config.toml
activation = "gelu"
norm = "layernorm"
positions = "learned"
qk_norm = false
init = "trunc"
init_std_qkv = 0.0312
init_std_o = 0.007
init_std_up = 0.0312
optimizer = "muon_variant"
lr_mult_o = 1.42
schedule = "wsd"
decay_shape = "linear"
final_lr_fraction = 0.02
batch_tokens = 16384
MLP neurons of a small language model. Each row is named by its layer, matrix (up: input weights; down: output weights) and neuron, and shows model dimensions 80-143. Each number is 128 + 24 x the weight over its row's rms, rounded and kept within 0 to 255.
After each neuron's rows, "fires on" lists the tokens most often at its 100 highest values on Wikipedia text that the model never trained on.

L6.up1004 [ 94 135 194 129 155 132 145 138 120  90  62 137 152 123  81 170  83 148 131 177 146 125 146 111 133 128 139 151 161  86 122 133 185 114 135 149 148 103 151 106 149  91 120 163  99 166 145  67 159 102 119 133 101 152 103 115 140 142 134 123 119 141 118 134]
L6.down1004 [118  78 122 115 107 185 156 136 133 142 168 101 146 114 130 116 106  98 101 120 139 143 112 145 114 102 131  90 134 107  74 118 150 150 105 114 118  85  84  67 130 127 121 133 148 148 131 141 138 112 127 118 107 135 110 106 172 131 113 110 143 177 156 127]
fires on: "ag", "Am", "um", "b", "ob", "v"

L5.up475 [113 147 183 127 149 159 112 152 202 100 127 153 128 129 110 118 138 140 114  94 135 122 118 143 139 136 112 136 138 132 150 156 141 121 131 161 110 158 133 160 141 107  91 141 125 130 153  93 101 127 157 120 136 131 154 174 189 107  84 135  93 102 132 158]
L5.down475 [120 129 110 123 106 155 139 133  90 136 112 117 150 106  62 113  94  86 134 130 127 143 162 101 102 151 165 140 111 129 166 122 109 158 102 113 161  97 122 119 124 108 158 173 135 111 113 138 136 119 116 127 137 137  81  81 148 126 137  81 121 146 147  91]
fires on: "j", "v", "sc", "-", "k "

L6.up23 [135  70 129 128 102 114 117  82 156 145 114 111 136 142 114 140 144 105 112  95  83 100 107 131 168 118 156 120 134 142 151 136 120 107 120  90 106 140  75 130 119 135 174 117 125 108 114  70 144  79 146 145 116 136 133 120 149 119 193 151 144 106 156 113]
L6.down23 [129 165 166 162 149 188 128 133 162 141  87 112 154 119  97 127  74 130 117 168 116 102 186 133 134  87 148 156 143 131  77  97 136 142 111 145 128  98 163 114 115 127 167 127 140 137  89 165 141 155  72  89 153 101 151 139 110 132 116 115 126 133 128 141]
fires on: "ab", "as", "h", "ap", "at"

L3.up357 [118 121 128 114 159 121 121 122 113 124 127 146 122 152 147 129 115 154 101 126 103 119 140 108 116 125  84 110 104 139 106 156 139 125 137 110 117 132 134 161 111 149 152 162 114 116  94 118 136 158 102 176 152  96 118 159 101  67 133 138 138 137 139  88]
L3.down357 [129 105 115 155 119 113 131 149 102 125 113 109 176 119 125  82 123 167 128 125 101 108 113 166 112 114  92 119 144 128 132 120 126 150  70  88 105  96 152 150 119 151 108 161 144 145  98 163  91 132 128  99 170 140 119 127 143 130 135 197 142 154 184 101]
fires on: "- ", "af", "pos", "u"

L6.up253 [125 130  49 125 151 145 206 134 129 166  91 165 157 153 122 107 133 148 119  90 162 161 168  98 158  77 126 116 150 119 142 114  85 136 139  99 142 185 109 143 120 155 113 138 103 142 135 123 102 115  95 141 113  95 115 129  95 151 140  90 120 153 129 114]
L6.down253 [139 172  91  97 137  97 146 119  85 149 153 157 135 172 133 119 112  90 128 139 132  85 113 161 100 144 142 134 109 110 105 138 149  83 122 135 185 112 116 123 121 152 164 158  93  81 142 127 148 103 110 162 142 110 156  64 144 126 157 118 161  90 123 134]
fires on: "ac", "si", "ul", "s", "ol", "al"

L5.up273 [144 141 134 133 116 160 162 109  99 133 158 150 132 103 123 138 108 133 118 121 158 155  95 142 124 151 138 133 153 159 113 163 120 141 114 137 160 124 103  89 116 128 145 156 124 111 170 121 132 158 180 160 134 134 121 135 129 132 121 162 125 139 112 128]
L5.down273 [146  57 145 151 136 139  95 111 144 100 128 131 142  86 118 116 139 144 142 192 116 108 133 113 171 149 126  94 147 156 116  46 136 127  92 108  58 143 101 138 109 168 167 127 150 123 109 160 138 128 116 106 129 103  95 132 135 110 102 114 134 127 136 155]
fires on: "al", "ra", "pe", "of ", "p", "re"

L5.up288 [126 141 107  95 146 116 142 150 138 128 120 158 145  62 159 127 135 125 143 102 123 145 119 155 134 121 128  92 121 127 109 139 161 168  92 116 126 146 128 117  88 126  98 106  90 150 137 125 103 133 120 113 154 136 128 144 152 166 156 130 118 137 114 131]
L5.down288 [106 103  94 144 137 150 114 147 155 100 117 108 153  96 129 138 136 124 162 131 109 111 120 119 115 242 112 147 139 113 159 163 117 112 159 104 160  89  94 120 102 113 112 143 133 130 140 124 121 101 111 159 131 109 121 100 126  96 149 105 145 116 145 136]
fires on: "al ", "and ", "the ", "of ", "ed ", ": "

L5.up232 [139 131 117 126 131 144 132 102  83 119  97  86 131 117 167 104 130 104 115 136 113 125 150 150 196 137 157 152 132 162  92 113 159 115 159 130 107 116 120 147 119 114 141 116  97 142 139 129 141 149 101 138 124 129 120 140 116  77 172 143 126 166 144 106]
L5.down232 [ 73 131 152 109 121 150 155 126 124 170  82 129 135  97 116 120 102 137 109 152  93 127 145  99 143 136  97  97 108 135 133 101 126 110 111 161 135 122 132 135  97 151 104 138 153 148 111 116 151 101 131 130  90 130 100 123  72 149 138 178 141 114 140 162]
fires on: "el", "or", "9", "7", "ed", ": "

L3.up626 [164 138  93 109  69 121 122 102 214 153 130 115  94 153 119 109 108 115 144 110 142 135 117 121 142 136 133 112 120 115 133 135 136  93 150 129 104 135 133 131 105 130 121 148 109 105 133 111  97 153 162 177 138 182 138 154 109  79  83 128 135  82 153 101]
L3.down626 [154 120 140 113 120 154 157 105 126 133 124 114 111 121 118 112 120 128 126 149 127 132 138 133  94 144  94 125 113 149 124 132 127  96 165 153 145 141 171 160 161 133 120 118 132 120  98 120 100 159 165 155  70 175 103 113  96 103 100 138 137 114 148 141]
fires on: "eng", "7", "duc", "4"

L3.up850 [112 158 131 170 138 188 121 121 133 157 133 111 133 135 111 139 130 142 141 112 120 130 143  66 130 127  99  81 116 129 118 138 133 153 156 140 139 114 117 149 142 140 123  90 130  99 118 114  93 106 177 116 168 147 127 127 188 106 112 103 122 134 164 113]
L3.down850 [121 162 151 150 159 104 159 138 130 181 202 135 152 137 104 134 150 109 124  94  88  94 128 160 127 145 127 145 117 109 105 125 130 180 140 136 116 107  90 112 121 128 142 125 102 155 108 106 138 148 140 105 105 126 116 151 161 116 125 134 118 127 121 175]
fires on: ", ", " ", "-", "s ", "L ", "A "

L3.up549 [133 135 125 105 120 165 157 127 151  66  86 180 149 117  98 132 122  99 135 133 156 163 165 118 137  89 151  98 145 100 138 156 157 135 140 150 122 121  98 134 127 127 131  99 163 106 126 122 111 127 112 136 130 140 138 101 108 104 139 131 151 123 129 124]
L3.down549 [162 154 142 126 105 138 118 158 120 110 142  88 143  61 145 153 128 145 164 150 111 117 143 125 125 189 112 124 146 121 159 150 150 107 150 135 121 121 142 140 145 163 114  94 144 100 122 112  94 133 156 140 143 113 135 118 104  90 149 159 143 152 160 151]
fires on: ")", "==", ":", "==="

L6.up143 [162 121  98 140 156 145 152 124 166 121 120 144 104 130 105 115 119 119 144 102 148 169 111 141 116  94 146 178 108  84 131 146  89 143 166 129 158 100 178 169 105 136 126  90 133 119 157 147 140 136 132 143 137 135 137 184 120  98 160 107 146 118 143 108]
L6.down143 [112 162 107 150 128 136 125 144 129 127 172 144 116 129 107 129  93 136 127 136 154 113 153 144 118 165  77 100 164 104 139 132 156 115 132 121 128 170 126 158 152 193  96  93 126 135 172 113 126 146 125 104 109 105 162 111 136 147 157 112 147 147 103 124]
fires on: "f", "i", "ari", "mi", "he", "F"

L5.up487 [117 142 109  92 108 116 140  98 155 115  72  84 106 131 103 154 133 109 174 179 118 123 142 169 143 101 131 106 107 106 122 120 128 118 162  74 103 114 131 118 136 146 161  92 122 127 153 111 140 165 166 182 126 148 130 115  99 107 143 163 124 124 160 148]
L5.down487 [157 143 160  97 137 142 171 104 110 159 102 144  98  96  94 141 113 146 117 142 118 152 145 163 141  86 103 152 122 141 144 178 119 137 141 134 124 129 181 138 150 136 122  73 101 143 124 146 147 125 144 151 142 170 119  71 113 139 144 107 145 114 136 133]
fires on: "7", "2", "6", "4", "si", "3"

L6.up347 [107 155 117 144  78 155 172 153 103 119 126 165  93 128 145 129 178 132 113 165 121 124 100 147 113 164 119 199 110 149 135 103 137 123 149 112  58 125 142 125 153 144 118 132 167 133 141 107 155 117 150 128 139 129 110 125 155 118 142 119 104 223 129 116]
L6.down347 [113 119 113  81 149  81 127 150 159 151 132  74  71 126 127  94 130 108 154 108 143 138  94 175 126 116 179 119 111 103 122  77 148 130 157 141  94 104 180 127 138  73 175 162 148  97 173  89 103 130 151 110 125 134 138 131 127 121 136 127 127 120  77 154]
fires on: "y", "0", "m", "–", "6", "2"

L5.up528 [ 83 164 154 127 117 142 127 141 128 166 126 132 128 135 123 148 129 116  99 157 146 165 109  97  93 119 120 165 105 170 141 142  94 179 154 116 114 133 118 116 155 112 126 115 160 144 151 156  97 115 132 115 120 156 128 120 168 138 151 131 144 131 101 178]
L5.down528 [132 118 130 140 112 115 137 145 107 113  96 101 183 101 135 113 163 126 165 135 138 150 135 113 114 111 110 140 145 168 157 124  79 122  83 112 101 128 119 107 141 151  88 141 131 150 147  99 149 114  63 150 145 156  84 144 140 117 125 110 133  92  89 164]
fires on: ", ", "ly ", "-"

L6.up696 [155 146 136 169 142 123 138 129 131 135 123 123 148 117 132 101 131  98  76 132 104 118 155 118 178 125 139 132 130 141 100 111 115 186 104 142  80 130 169 147 109 102  36 128 104 135 126  73 133 120 135 121 131 166 167 109 105  79 124 138 140 182 109  70]
L6.down696 [123 122 132 166 108 108 115 153 189 137 155 149 132 139 148 115 167 101 135 167 130 128 148 119 138 116 112  95  99 152 134 124 151 143 140 151 140 111 128 163 112  79  98 152 137 141 192 110 131 112  76 109 121 171 132 135 113 151 155 137 167  77 140 111]
fires on: "ro", "ab", "li", "us", "ur"

L5.up205 [146 116 127 146 136 172 105 137 103 133 116 121 119 128 114 145 121 125 105  86 119 141 113 127 128 175 128  82 117 155 139 101 124 102 110 138 156 121  83 147 113 125 124 122 151 143 143 125 112  94 126 160  37 104  99 130 130 101 136 161 139 103 156  99]
L5.down205 [142 169 166 122  87 138  94 126 135 114 107 107 144 116 132 139 140 135  96 162 130 129 123 120 128  94 163 178 179 109 112 139 122  88 140 162 112 113 142 129 106 139 136  89 130  93 107 113 115 159 143 100 153 143 127 127 139 137 141 105 111 149 134 136]
fires on: "ed ", "c", "nam", "ur", "um"

L6.up994 [102 119 159 148 123 105 136 143 133  87  95 157 125  88 133 130 127 106 182 168 137 146 120 133 128 158 153 125 142 128 115 138 167 143 169  82  74 158 104 144 105 141 122 116 168 101 110 138 137  92  84 179 136 134 121 120 125 141 150 182  89 155 147 117]
L6.down994 [139 179 147  98 122 155  83 138 132 123 119  92 155 165  90 152 105 118  92 196 145 126 148 109 129 121 154 144 126 111  70 121 124 105 118 157 121 126 102  86 138 143 147 122 144 108 145 145 113 129 142 115 135 110 146  77 136 122 154 102 180  93 130 100]
fires on: "on", "et", "ot", "er", "on ", "ap"

L5.up252 [108 177 144  96 149 160  80 129 138 126 115 106 144 118 157 151 133 105  83 122  96 123 143 152 128 146 129 136 161 116 125 167  97 160 108 150 145  97 129 155 142 131 120 143 110 122 132 115 103 139 121 144 110 156 110 129 128 158 121 119 132 132  91  97]
L5.down252 [136 139 156  85  91 115 156 113 141 115 144 159 113 137 159  88 123 138 110 138 127 113 127 124 151  80 186 135  98  78 122 153 209 127 138 130 156 122 143 128 147 144 133 127  71 140 125 147 132  91 147 135 158 109 118 110 133 137 176  97 121 104 163 129]
fires on: "; ", "| ", ": ", "f"

L5.up50 [112 139 169 127 135  83 119 122 135  90 140 160 138 147 131 148 119  94 137 137 168 167 135 131 167 117 150 135 113 157 104  94 154 146 157 125 114 133 117 123  92 156 117 114 174 117 155 132 188  95 119 136 102 132 110 122 119 155 143 145 130 117 120 154]
L5.down50 [142 191 112 109 155 126 146 142 127 165 135 133 144 144  96 150  95 145 112 101 129  77 142 163  77 133 109 143 145  94 145 146 142 171  79 141 161 112 149 130 124 105 108 154 105 118 116 124  73 133 134 120 157 116 124  97 177 152 127 132 134 120 161 114]
fires on: "el", "on", "is ", "er", "o ", "or"

L3.up991 [128 121 115 111  97 122 127 122 141 113 161 205 160 129 132 152 138  62  99 144 110 109 119 100 127 124 132 171 121 133 129 145  79 168 120 136 113 142 119 101 128 126 119 147 119 139 146 129 127 140 156 140 114 127 137 131  99 129 147 127 108  90 144 100]
L3.down991 [152 117 127 148 135 121 105 118 106 111 142 169 133 115 150 137 177 133 149 178 163 133  67 138 101 153 148 163  84 127 103 124 114 137 129  99 122 160 132 118 144 154  94 151  80 114 106  90 117 112 128 152 178 115 132 103 105 165 130 145 126  94 113 113]
fires on: "ep", "if", "our", "og", "oy"

L6.up128 [127 146 113 128 172 159  99 140 131 138 129 155 117 123 107 126 144 132  80 121 107  90 150 143 136 126 133 184 129 121 102 146 116 110 118  71 143 105 106  87 110 135  99 145 127 132  88 110 138 143 124 168  69 119 100 171 106 137 122 158 101 112 156 112]
L6.down128 [107 152 120  85 114 148 156 147 113  89  98  69 105 134  84 101 118 170 146 137 155 107 128 141 157 121 150  95 144  99 149 149 149 106 147 147 149 151 123 120 119 116 138 191 169 129 167 132 142 164 134 142 138 158 148 178 124 159 159 104 123 145 105 106]
fires on: "e", "b", "c", "a"

L5.up301 [130  96 112 130 127 131  97 167 168 103 109 123 184 139 121 100 151 125 135 135 133  91 185 126  70 140 117  98 126 122 109  96 107 165 142 123 139 127 107 123 132 133 130 135 158 114 119 144  71 163 172 141 125 152 118 164 145 123 124 153  92 103 159 143]
L5.down301 [116 119 117 152 161 157 127 164 109 121 153 138  96 135 123 124 122 151 144 134 119  98 160 155  98  92 102 143 144 171 125 112 117 133  93 166 128 112 138 132 155 113 147 149 118 118 144  74  96 135  89 109 142  95 107 117 174 124 104 132 115 141 107 118]
fires on: "w"

L5.up552 [162 162 150 161 144 153 113 127 127 123 109 142 128 129 118 170 126 116 153 136 134 106 136 145 135 146  99 137 117 133 112 157 132 132 131 117  54 114 138 105 165 146 137 141 116 101  92  71 157 125 152 147 168 129 115 103 151 118 141 131 140 102 104 113]
L5.down552 [122 117 149 113 121 112 163 129 141 144 144  98 131  83 121 122 119 149 134 133 118  93 145 119  45  79 164  83 134 117 109  88 148 115 105 180 101 133 140 135 112 121 157  75 135  96 152 127 144 127 130 161 103 131  88 119 159 118 120 101 118 151 135 130]
fires on: "s", "f", "all", "ay", "el", "ed"

L6.up441 [152 100 113 148 114 156 147 154 163 112 170  89 154 158 110 161 134 129  98 170 115  88 116 110 116 121 105 145 115 100 104 132 105  96 162 148 148 162 145 121 142 121 142 143 148  95 122  67 130 192 101  95 143 124 104 148 127 140 140  97 161  92 188  91]
L6.down441 [148 145 151 139 152 164 141 112 112 151 125 122 107 134 109 168 133 137 105 187 132 146 128 134 131  78 113 129 126 128 137  70  43  98 152 121 108  87 115 120 164 119 121 150 101  82 112 141 159 132 126 114 143 163 137 118 121 111 151 133 163 129 108 147]
fires on: "ch", "h", "om", "H", "l", "ec"

L3.up102 [189 126 114 147 146  94 168 159 114 104 139 128 131 115 112 134  98  91 120 121 139 157 104 150 168 123 150  89 130 115 113 110 117 149 139 124 146 205 115 131 117 137 144 142 128 154 124  77 108 140 149 173  52 102  99 106 138 118 128 136 110 111 123 123]
L3.down102 [104 130 118 142 122 142 121 121 120 134 135 132 112 149 129 140 131 112 164 153  96  98 130 110 153 145 126 152 122 129 146 158 115 174 108 110  84 117 109 176 114 110 111 105 154 102 149 132 123 139 111 152 153 111 130  86 124 150 133  68 151 105 142 100]
fires on: "ol", "er", "al", "ul", "uc"

L3.up742 [104 129 120 117  94 134 129 139 133 131 116 162 157 147 104 122 144 149 141 105  86 158 137 148 134 118 151  93 155 114  80 123  82 117 111  86  81 153 107  99 154 104 142 130 121 126 151 156 100 115 153 113 149 149 125 206 168 112 140 135 108  76  83 162]
L3.down742 [127 131 176 144 102 175  95 111 117 138 115 115  92 115 110 124 150 141 120 127 136 133 120 146 141 123 132 168 134 189 126 116 101 145 104 141 132 117 138 140 106 150 174 142 120 148 110 124 100 116 103  99 149 127 114 112 190  97 129 107 135 132  95 147]
fires on: ", ", "January ", "reg"

L3.up552 [156  99 112 119 151 115 127 154 163 107 115 150 101 129 129 149 142 159  71 153  91 133 123 133 108 104 112 138 112 129 136 130 139 139 166 171 155 121 160 121 112 109 109 141 113 116  99 165 121 131 108 183 152 116  77 126  84 135 160 130 132 116 164 121]
L3.down552 [147 122  97 137 126 107 160 187 131 137 141 161 127 161 104 125 122 142 112 158 133 136 127 123 121 113 136 159 164 156 111 124 136 108 138 156 158 123 117 127 143 106 106 244 109 101 142 131 135 133  99 148 126 111  72  91  90 138 195 137 144 136 133 142]
fires on: "H", "af"

L5.up673 [140 143 139 120 107 122 107 113 143 112 141 148 163 100 106 102 165  97  94 134 118  98 107 133  89 115 109  43 139 120  78 119 143 116 203  94 115 135 140 139 121 123  73 128 131 101 107 119 115 135 172 125  95 151 144 149 154 162 114 152 110 182 187 129]
L5.down673 [108 110 154 103 123 163  88 170 164 113 116 124 116 126 150 106 100 114 105 111 137 152 149 149 131  93 140 112 139 141 137 156 142  91 100 115  95 131  91 133 120 169 169  99 114 102 196 113 137 126 162 100 120 141 122 110 131 138 139 111 138 160 100  77]
fires on: "4", "5", "7", "6", "w"

L6.up362 [ 81 140 141 125 165 141 107 132 124 150 115  90 137 127 163 165 155 154  93 179 112 149 122  79 118 119 129 150 118 119 142 127 100 137 116 156 111  95 106 134 138 102 109 142 100 109 134 148 134 160 134 111 119 175 116 140 157 124 104 156  99 103 103 175]
L6.down362 [165  89 120 117  98 141 117 127  79  83 116 142 115 147 114 126 133  99 116 124 136 131 141 144 124 100 129 114  95 110 125 120 116 100  94 142 147 114  94 121 123 106 116 121 135 177 157 126 149 117 151 148 152 159 149 121 117 140 144 152 113  96 117 172]
fires on: ", ", "H", "e", "S", "ever"

L6.up952 [111 132 132 135 142 127 121 133 144 139  87 155 135 117 179 142 142 134  94  96 115  83 107 123 128 124 133 127 139 118 153 182 137 108 176  73  99 135 115  59 143 106 150 126 145 143  90 152 152 154 127 138 112  96 173 170 193  89 149 144 104 159 108 128]
L6.down952 [ 96 151 115 136  90 134 143 149 174 122 145 129  75 102 123  81 122 111 132 130 113 109 120 122 141  84  96 180 108 114 158 141 157 121 157 124 142 108 115 133 127 137  98 144  84 133 126 120 152  92 138 115 113 104 138  82 127 162 138 114 109 107 161 107]
fires on: "y", "as ", "c", "h"

L3.up776 [ 99 122 116 123 103 144  99 146 119  89  86 157 109 134 147 125 108 124 125 115 114 144 112  63  95 148 161 127 142 135 150 120 170 125 164 126 128 137 152 106 126 154 166 124 149  99 140 117 138 121  97 150 159 134 154  86  87 113 110 110 143 109 131 113]
L3.down776 [140 145 152  78  95 129 112 107 111 100 173 115 132 121  94  89 122 105 120 115 160 118 150 179 162 139 112 153 107 106 129 157 127 156 107 134 111 109 131 125 142 139 116 156 149 149 140 141 107 135 126  70 109 117 101 139 119  83 105 139 116 146 107 133]
fires on: "or ", ") ", ")", " ", "===", "I "

L5.up164 [141 140  86 152 154 104 134 141 153 107 130 123 143 137 164 106  99 150 133 107 163 137 137 145 138 158 149 179 155 138 121 118 118 100 154 147 100 130 156 172  82 139  87  77  98 142 112 110 139 116 175 117 112 120 134 156 149 106 146 116 162 118 150  86]
L5.down164 [104 149 157 165 110  99 130 131 116 107 149  68 127 112 127 174 172 126 140 151 116 122  92 145 129 140 113 160 107  88 177  85 115 114 129 126 140 147 111 150 106  81 128 110 143 128 130 173 132 154 129 134  94 104 116 143 120 131  89 146  98 140 165 173]
fires on: "en", "s", "in", "of ", "st", "sc"

L3.up486 [ 90 148 142 131 143 138 100 157 172 139 134 129 150  88 106 169 138 118 161 141  89 132 150 124 137 110 139 134 127 124 132 137 120 138 120 152 124 126 149 132 177 127 132 116 120 124 127 128  85 111 126  83 117 144 122 158 147 113 142 120  92 100 119 150]
L3.down486 [145 143 144 131 110 122 143 191 130 197 149 109 154 127 111 107 132 125 140 127 109 133 139 144 150 110 119 155 131 116 124 128  89  81 124 142 120 138 122 123 103  97  91 111 150 162 162 134 138 116 104  95 168 125 143 178 161 105 122 124 163 138 134 139]
fires on: ", "

L3.up66 [112 116 101  73 137 149 106 113 139 162 150 162 112 100 137 152 108 134 141 133 164 124 144 141 106 132 128 110 144  85 127 123 138 110  97 115 127 144  97 118 132 125 143 120  95 177 129 154  91 142 101 136 115 132 119 134 111 112 134 135 142 152 142 165]
L3.down66 [107 134 141 125 103  94 115 107 100 132 101 144 114 122 102 149 127 126 154  69 118  96 107 126 140 255 126 102 141 120 141 188 114 130 116 147 108  87 139 150 128 149 124 111 122 125 149 109 140 112 150 165 129  90 112 125 117 139 129 118 108 146 170 104]
fires on: "of ", "the "

L3.up321 [124 162 113 128 148 135 105 107 127  98 161 133 158 138 128  89 133  97 199 133 125 130 145 122 144 133 124 166  86 110 133 144 128 125 161 140 122 118 120 101 157 131 129  96 116 117 134 133 153 152 129 190 145  97 115 145 131 129 144 141  78  98 125  77]
L3.down321 [ 94 123 111 136 116 153 163 127 129 150 120 108 149 112 155 137 174 142 127 140  93 117 112 106 162 112 127 152 141 128  74 121 102 137 152 108  99 117 110 138 130 114 156 109 151 161 139 131 101 158 123  62  97 142 128 174 142 121 167 102 147 170 107 136]
fires on: "includ", "as ", ", ", "a ", "/ ", "play"

L6.up517 [126 115 133 106 104 149  99 134 133 108 107 162 118 169 187 112 181 128 102 107 124  98 161 132 105 134 146 148 129 113 169 145 119 119 129  86 129 162 151 171 125  78 145 129 186 135 133 149 114 169 136 112 122 128 130  83  96 104  93 153 133 115 123 124]
L6.down517 [123 145 116 112 128 123 117 152 143 136 109  98  97 112 114 146 132 151  88 147 139 103 139 139 142 183 111 147 151 139  98 154 136 163  94 165 134 128 118 132 146 132 147 125  97 159 179 145  96 153 185 128 112 140  97 148 165 120 131 110  70 140 147  94]
fires on: "ur", "ul", "al", "ol", "ic", "el"

L3.up90 [108 144 145 124 135 182  88 126 144 151 125 106 141 112 134 101 159  93 148 129 115 151 157 112  92 146 111  99  91 113 125 177 150 134 138 152 110 130 111 116 121 137 115  88 125 116  96 123 118 137 121 136 143 115 107 108 112 105 123 138  95 130 143 123]
L3.down90 [103 140  89  99 109 128 137 132 114 154 181 163 166 122 119  97 119 146 130 203  91 104 122 148 119 163 109 139  71 125 107 121 117 142 133 130 129 147 139  95 111  94 148 129 103 160 151 123 176 167 157 119 124  89 135 135 155 135 118 123  81 162 100 162]
fires on: ", ", "/ ", "-", "con"

L6.up392 [ 82 174  88 134 148 138 158 126 100 105 137 180 115 111 107 152 129 110 148 151 163 108 135 142 115 121 157 165 134 107 113 111 140 118 140 161 123  97  88 125 157 132 128 148 112 140 121 109 153 148 134 158  86 130 121 165 105 166  86 102 100 122 102 107]
L6.down392 [107 124 128 108  85 137  97 136  87 155 164 126 167 140  97 135 106 168  83 108 118 119 126  84 103 100  84 119 133 165 186 121 122  90 126 127 156  90 108 119 150 118 133 100 139 125 122 121 117 100  83 141 113 148 109 137 132 134 132 136  95 132 127 122]
fires on: "or", "e", "ot", "a", "ak"

L5.up28 [145 133 140 117  28 127 166 133 125 130  79 128  98 131 143 139 161  73 151 116 136 157  97 158 123 152 157 121 114 130 148  81 142 121 188 123 113 136 126 118 134 105 124 138  97 112 138 153 168 118 134 101 102 132  86 164 139 129 127 127 155 163 133 104]
L5.down28 [112 115 104 160 130 109 151 118  84 117 144 132 157 109 133 123 101 121 143 112 122 127 159 122 141 113 104 137 110 119 148 118 151 113 106 144 122 124 101 132 150 126 123  89 114 144 130 131 129 114 101 118 119  78 112  94 134 108  74 128 142 121 131 150]
fires on: "p", "2", "3", "0", "ac", "t"

L6.up490 [106  73 139 148 119 149 126  92 100 103 112 156 155 148 136 168 142 143 136 106 148  91  65 123 179 131 136 146 147 126 117 109  98 136 102 145 101 177 151 170 115 138  47  87  84 115 110 125 155 148 166 144 171 121 132 116 166 144 155 108 127 141 177 106]
L6.down490 [113 133  72 127 145  65 137 131 140 128 132 101 112 119 139 133 132 157 165 110 117 152 157 132  99 130 147 104 104 104 164 136 112 160 133 114 122  98 101 119 107 111 152 108 163 106 173 104  88 102 121 135 111 117 137 146 116 133 141 142 112 123 146 131]
fires on: "in", "en", "ent ", "is"

L5.up639 [166 150 111 146 122 173 109 108 131 116 104 119 129 110 121 121 149 122 128 137 124 142 132  77 146 129  82 128 134 105  81  94 160 149 121  88  91 145  98 120 140 140 161 141  99 138 104 122 141 170 106 153 108 151 124 128 159 127 171 124 128 114 125 129]
L5.down639 [108 103 131 107 131 122 148 105 144 140 130 130 168 142 148 124 132 130 141 125 137 102 142 145 131 178 152 136 140 150 104 131 155 121 100 164 126 159 132 156 120 128 148 139 143 148 151 137 118 105 138 100 119 124 110 106 128 120 147 130 133 129 135 118]
fires on: "s", "res", "an "

L6.up366 [119 111 152 170 130 126 138 109 115  68 125 111 133 130  85 123  93 101 136 139 128 114 148 102 157 134  83 112 118 132 160 153 132 122 115 183 142 153 114 121 120 145 136  71 101 116 147 104 190 110 127  98 173 141 105 137 109 155 101 161 107 152 165  82]
L6.down366 [114 129 132 136 148 156 164 121 143 146 169  60  96 114 112 126 168 119 143 110 128 127  69 113  92 131 167 113 168 139 108 120 117 139 144 131 178 163 139 107 175 111 142 112  97 121 116 132 107 139  86 102 107 135 152 102  99  93 135 128 121  71  84 150]
fires on: "s", "pos", "as", "av", "comm"

L5.up532 [129 104 161 108 112 136 133 137 144  72  92 116  70 110 141  80 144 105 125 130 163 140 136 131 114 129 130 116 119 122 106 127 180 126 142 117 164 131 134 131 115 147 143 159 129 136 149 107 137  96 151 106 120 143 120 133 135 106 101 158 130 147 100 103]
L5.down532 [105 149 150 145  86 106 121 121 133 155  93  84 170 111 156 147 124 115  94 151 132 124 136 107 173 119 113 117  83  91 103 124  86 149 131  90 110 143 133 126 113 141 136 130 128 129 169 171 140 121 137 124 178  99 123 142 114 171 124  88 148 122 119 117]
fires on: "s", "on", "p", "sid", "ted ", "t"

L3.up202 [143 173 158 110  60 111  96 130 154  92 157 129 165 140 112 120 129 174 147 164 111 135 109 145 149 137 112  95 175 114 110 138 118 127 134  99 111 143 192 166 137 141 167 131  98 133 105 143 147 151 176 142 117 134 115 113 118 100  95 128 156  97 141 100]
L3.down202 [174 125 131  81 171 138 127 132 128 123 151 118 179  92 117 148 126 108 150 109 150 107 200 124 144 152 161 111 131  81 161 106 132 143 148 106 122 130 158  89  91 145 123 117  87 128 144  98 155  92 158 140 147 133 100 117 143 135 154 115 156 130 194 145]
fires on: "201", "202", "196", "199", "duc", "th "